Part of a small language model's weights.
Size: 16 layers, 6 heads of 64 (2 for keys and values), vocabulary 8192.
Architecture: rotary positions, biases on query, key and value, tied embeddings.
Training: a variant of Adam for these matrices, 483M tokens, 3682 steps.
MLP neurons of a small language model. Each row is named by its layer, matrix (gate and up: input weights) and neuron, and shows model dimensions 0-95. Each number is 128 + 32 x the weight over its row's rms, rounded and kept within 0 to 255. Numbers have three digits each. A neuron's up and down rows have the sign that makes its largest values positive.
After each neuron's rows, "fires in" lists the words (lower case) most often at its 100 highest values on Wikipedia text that the model never trained on.

L2.gate36:156094128110071137117167131137170136127115105075101128083160146153135158100105135156151110161139121115178108124105136120112095147136142055056157169172115175081115133084166155123129082139097151092162155113075121143140151119116107087103093110178202047078086082102161125150125154165151139113
L2.up36:161015146102076131117146068138139204148157117141092184051173137145119145092150140134185129104138105088109126146094157164142113130125132089113139128135132102067105124115173134109131107115094157135138119155091138163178084163143089083097089066170160126155132080159183144158109100149124144114
fires in: "with", "became", "receive", "includes"

L5.gate133:154124103148068113127143179108145071100157113080134077130096194088129094145134179143131144111152097140146146171129141154182093128145125182147132142084126128134139102176155151110176172148104143100103104138089175108126110078131143158167176135098158154122165145152143173118102145088177110091
L5.up133:174084129132101093138143125138124155067152087115111135156123142151100135140166161129142094092083079108148145122109167103152128182086134117123104188141159069113103106089124121110169134144123106162109099083140198082098106118094172109082108117119132163122104187087123142113166174085096115155
fires in: "four", "six", "three", "five", "nine", "two"

L11.gate245:142130078115144143100130077157149103096149113137102093071066100108181122141154168117132137101141135099096151174179121178118104125120120160138168142118081131147074121082097082119137125174170132133185107140152166130078119139082081157112145096140163091120111168118112132150158135093125125141
L11.up245:125084150095162180154136112122130137131189136161106105115121075149106090106143099124087067105155150142153071153168125152157191120146147124179124184180116139149104159102108111106116143106206146096116145105190118099127081087147095122148158171122138138196177171141154117181177137109108173153
fires in: "east", "west", "northern", "north", "western", "eastern"

L12.gate17:133156187136128126077074080121140070134135108077119126138129116051103125150152168102088110137085157123202121086119086104119102123143082124101100125154076159152096124125156133129133140087146116150122102130114090152144095115151099099091078123128125164108115058085076169139137100129133114069
L12.up17:108140156126166130077075157090145117120135115117172106102154151095163084149149104138108180159145090158170108129119137057178181086137127182147132122120130175108182119156197107147096081159126144150158139155158155128094138140153135102104112077060148144182176130144159161130118178129107089090
fires in: "can", "may", "must", "would", "could", "will"

L2.gate122:145122150075168135078091106141112138126180172100106095133114090137111116185127140084176129161110097132193111089097079140150162132134138124137088128113135146127146176181122154163090135144130161139073156105177196126124173127119113148162059138130186090138115128170121167175118139175171099142
L2.up122:106121154123111100131160131198098187120091084140104151148134151140182134118154130109134168138097094179158148063087137163122201175137060142101158073165076156090130130123121123152109164099134134174153074139129174115180114154186090095155150170126127114064144090152140091177165123121117125144
fires in: "only", "can", "do"

L2.gate366:136153165122153094106117156138117163106137118129091168149114164113006176054140184124173128141164172096185186139125034087154093136121103139109140093119136083105129097085096088144147155144165164151186108132134151156131099144115169079150139178129087082077085164102132115188131148105141192099
L2.up366:128055039121189121125127163110124124133119073193089140117144137136152116102094194147141135113049120079141151136111121107104136140171121056130106158145074172103105124120129150156105133131139125138111167148060146139164148108137118075137080106125157119133163157145089079080139131160153150144
fires in: "early", "following", "starting", "beginning"

L2.gate28:108090152093077126119087152131152122108112120119116137130087148113094110135099100108135121107092177096162148159184122143081158136082091130020113127163100140088124127101126132152129109114138151098060147173125054120141118160198092132096114086180156122086135107091096160076077139128107136116
L2.up28:115127149117138187113149139096075094136197109169092107160106129178141092098107217152196105073162108152191169187100083113080123157149147173111132095199124125147068088123126140128159098149164183166104143125213120129197118130148120123142071071094114119152101103107115103111106095096122175104
fires in: "when", "after", "made", "make", "makes", "making"

L2.gate62:113133135156095084103131118128102127086158130041109176059117167140199139119145145080126116102143171109206212125094153097091111111103111148091182168121142080118145168080096160138109108126097143147157115075184128142152136131143123121141092159148071141166114124122189088191134122112117126097
L2.up62:184102137085143086165141190142058103080091162098135073080122172110121144165154133139162150129120102160149160141155211038060115107153055187085142111100138206109143110103135185119075077110130115127090059128076078131153137078168151133122097138154135126111116190142089132135127121098117118107
fires in: "more", "both", "higher", "decline", "reduced", "between"

L5.gate216:125135139081098160069134138160096138159115142169119135114167051120152100129109132157099165083100147148072113176089098129127104074111099163103110158161119188118089136140072071134164128117105160075161164137151092104201086182208146138109161100185123105136099095145134126158126120179092101098
L5.up216:182154114130158140109129067064137140115097171108117142077133121116121108123119156117092089168111128137144111104127112124078098075189139150077197170137133081128079078183152104118134103132139117095052072068076105097113137156115165108113076118130079088114125120089175157123125164180098116076
fires in: "played", "play", "served", "playing"

L2.gate324:127085151093123123133171133134158077085179103081095082099177133077097150142108176142144234148139136195105125158129121089140128164118177137098102080098136161130108130082108083117170090141119149135115044108083113140150046070182083121157077158153122136118166144107145165123100160162121032098
L2.up324:152107072063047153142110136107162127143144150181120093204051138138102127154097150114161095178189134138142140162102072092112165122161108102133142051152131140087157148152111160138168132106153122099160095118122164080152100165112206136109096137145109109177141207154085122125150116174149091156
fires in: "children", "those", "conditions", "parents", "doubles", "while"

L2.gate211:081148092109098103113143113151112180138054152125171123120082117094179103179107125178095158110187113098126132101098115075190113160085184112123130099110193134129110141176164119166144127089112139131124119176149148134174147168125140087167097133162154166130092118154140127145095126097119132122
L2.up211:116079131101149100124119086123137142158139113148105118151110090108089186093135073146144188111150173129184161203101138158070126089162131114106198129179160185151051077171088107135096101105110151127119102094107131103140175128168115071109125175128125122134154111098123099103097067147134149096
fires in: "for", "did", "produced", "recorded", "do"

L2.gate207:147164128107122084131116147146103156119133151098139097145157152081122120148097095152183166105174088074128103152234186129124081135159142124105152106130104122095134156154134083082212104115133164093120097078074154184109131090097111080116165135108109102214187116066114134122128116125092149129
L2.up207:130126154074168163131106103153163171133170194124172138124102092147118101143142149118110130157181116122168160115074126111164130081109102104157096103126115126159107142144100130168140112124155130107111193134127070127126101175079101213148096152161141131141104135124157163153162074077119129101
fires in: "while", "though", "studies", "than", "according", "career"

L6.gate308:144157082114084113150124109134170133116085133115104051170186071174136154131126145139067130129166199128170122133132090145126124121091161112167118093163080076155091133146170166157063123152155152116149104130085086142103093079096167158172156117121088136139162119150116125136154154106126128123
L6.up308:108161148179138101128119109139109125124053093084097087133107164060089094126169133120129094177164079134150140132160133092097145115088130146104142077079130135131148120106154113106125132151135104185193139177100188098133144077126108080132102124039101064143114147185102116080088079174119070094
fires in: "m", "km", "cm", "mi", "metres"

L3.gate359:114124081119173166146144123130116194121146116162101086103072112164102169083126109119164138124143202138132178142122103127130151152095097103111141111093120099125118197087163168174101041136139164151103136139188104105118174109098150093136135112140161119121113136123110160126118142124055088097
L3.up359:104151143159126177144102130174089105145112113166067131186122113067133161109115122086142062151153105075142148126125175146152115199140095031156137121124088114072144123127100114058156120141172075163137081073138134125148151080132155115158144174098101136153102150170125130112136115179147147089
fires in: "any", "due", "without", "some", "only", "under"

L2.gate179:122095132055180095134142134138132085144147078133122126133120116200105131187137121154143125207102120117207196076139094118123130120085109203105165127082120106088103118098070130124064097142110133088221141106095119172171150129110091131137126090105110125100087111139140099077216145082145119149
L2.up179:028124113126123100193078098167082130132115105112117146106094120094087115135147139095101159158127099120096169089050119062163100108126168088141084079067171174096130173085163099163174109121144144096126139106122070108133167103098115151156103140106130131145152202144083181088115144106058133128
fires in: "world", "college", "post", "soviet", "worldfest"

L11.gate359:104141051041112164126165158110088121099110080132153109136186073106126094127149123107126160167127113160110101099122149105114104166135124102097141139051142069073128141143194073090120127121121154128136110150117114156171154157115129100104043091201144121151086127058099120072141154139132114141
L11.up359:122125081162123174132148093131121121142092150185127127135112158104145179147190098099176086203125112106101149159174140145079139136141096118128131121119080122126125165092112161173116140106118146148134231119133147111095098159092181164118153151127104129143149119138143117166084132196152174139
fires in: "was"

L5.gate306:130133199057100152166148173112187150147177115101152089119094197137153070146174152111113169125136170152166130163140146151141139152117127153118173072183105104123078138103141117166135121145088113098115136125124120130211107076113154159125153094153194124191045065137110123160155155087122167132
L5.up306:140120111112172097151147166103108175156155148125156109149129111135070125170087160098171118174098116175113132112077132144080179093088168051132084077103095162186111145154125101106143133208172173140172154118114144152096123131119173121104147210072061119079043127154106152141160138099159152168
fires in: "and", "film", "football", "arts"

L3.gate339:152187109134083174142112102121185086085162056187101071115144074138152164128137201181129148180132163107113137108157156181141145120102152143149216175155107147151077088165158112104123089040107196119145144091123115124174157091169135124165115132138119142085177108116129114109099107154128128130
L3.up339:120125105127124114164164083119139084098112082135131167087189063139129115115160163147131076145138062046088126166142196162132122092102153074099150142147164121099103145165145111144118146133125162103125178135144129123135163113121086131124181151092164116154091135124140157103107146123100091131
fires in: "one", "under", "among"

L5.gate214:117081112137118147102093153149110080127141132148107134089129079049113123139161085077095162118098163122131120144208092154118161118134102130164105151159153099091140092145125165121098155157093095105113130108143116162124184163120134121184093163091127132172136147182133122088123202100176122160
L5.up214:091162138166178144148109111192115093108101199135122153146103127073094212135139139060078120064127161151162118104066142103111126145120099175138142139169163121145132173169193117126117169116166122136118139156149131127157151151140103183125118107104112146138155186116114142134088143111170126152
fires in: "south", "north", "east", "west", "northwestern"

L2.gate363:057123175113148166133188142177143061094156100163113160128168122170142097061108143147135153133161124128177148116191096080123094130171131099137135122145129157094143142163163207168171111111069140124157137142095069146142122083086058084176113132068110093121135107118141126135119097100118112162
L2.up363:128134110087112099109092119132113144145115126137146165131162129141099120160173120163122145154103106082110132098104056096107114176094173123148056071143193138130124140041079109090103087123115108123146176114122133124134070107148135135138057130142153121183179158130129158121188133112058125146
fires in: "with", "while"

L2.gate67:107138109114063118104138115154194133130124142114093128144065135141129146108093127088136203125113163154154114150170162141139066146082092113115125118140192148059092079142148151138099119128125134114115112117120149164138075150142097056208156156144146118153168157009138126109052087114156098077
L2.up67:126123117157102178129091159184075102086130134086196121197165141151101136081166114159077163171139141141110124111076166106139123161148149152050099142137145133071102170058211114135150091188091133098129166127144134128140089062114089151174071137120197118142119137114035068106111111159111138070
fires in: "for"

L5.gate228:157106143138105170137068175094068108141128102079106087161142146087143121111132173081172135037051114120119164155122177076125155077056115126126120189129133139070129093163137121128143104114098161082169133155165091159168133102133157146082122139124153168151140080156152130101121095129131069146
L5.up228:054143148122159127203091163129160102129110125127073133176066134168217137181189101144149118119156114094178171149145158079113122148098123133122169084133092109078138095134130116115109117157142135140130100136148152146175136220119147115122107074182122121095078152111129140151134116142122173112
fires in: "no", "first", "just", "then", "shares"

L3.gate347:108124106122174099107126047125133111084134148114151131122135118079139192052137117146152144086145117177112156125167122141124129137128155195157145076109204077120071122128179096171073124133096138077114112141130115086159086120074171152122100093133156079158115161132126097128182176152153104084
L3.up347:156126135129084149093143157163177157123165144145106089161131146138092185109148118153181122144147092116084084171163124074102143112149214150119103166101089118168110058146127100054138079128101138080131086135134116133178162123142138084117158139147090137134137096191137133140079147111131135130
fires in: "known", "american", "born", "venezuelan", "mexican", "english"

L6.gate244:119138122165097134113115103202137135067112115140118142186158107129043165113115135131139105075127080081147153181144119150190154121090091123104122101075190132115115129156106123134167137098148136117116094117134119149163124109103106150057091132139127048155123129122123128086149219138116184081
L6.up244:119151159165101161173059170168104092089125107128054131128115141148147110155135121096090156144140162123166139115140165119180104105142089150123115135122107176125149142125119084114164061124177082162113066140183067139126100125099126092143100103133108116157181101071130134186140131141129152168
fires in: "only", "just", "next", "last"

L12.gate207:105176136096128098120120093136109140172122136080128161126116133182154114113136171140073148104125146094185104160178128085189142100106108125110146114124098101121138118101148095140098115118093163137105111217066118156081166144086102102113140146120184106070142113117170128079120147124138112093
L12.up207:131176135138126142159121137125148133136147150068165121120164132160185091142139162106084190092097097148137134126114128101164101124132156110142159140107115152145166129122153139153117058099142103089160133185086136107166165116099080170132163116089134117110146140131122091122136147150116167158
fires in: "that", "was", "said", "stated"

L12.gate312:143152137073141099132144099112147159080145096088107079122104130152103158103085176086143154148071152163083164144114172147115143105077132163075121089151090132158132161087195093128144135086131134162173077027199115096167123121094088117092109076140196130155141110107156155131120110151101129121
L12.up312:075082147104140113125158113122182132102138114129186118133138066108095127119156191106199072106070060098095124181136108088107129112105119131190114080135051130156115133121106162081138089091054168139191143146132093129109077109077147105147143152175166168112085100129127121111145153060124124135
fires in: "had", "has", "was", "have", "served", "having"

L6.gate61:104131123156164122124143113128125155116189174037198117129143217116161164170137174132107179100116104150083143184141119132111141119142077209131116140114118140124162135113148083168197107113137112098105125138179090081128127079151132085207198139163134127100095136130125138136157121130148142129
L6.up61:150105132127130122109160121149156123142157141122073106106130193102119225156133195141100124153175122123136164139142091167125135140101076121069151147148120085140113172202174164085113102069110127169133144136105157122158141164109163119144134115123181099132160171113120096101164174138106181059
fires in: "all", "both", "different", "between", "each"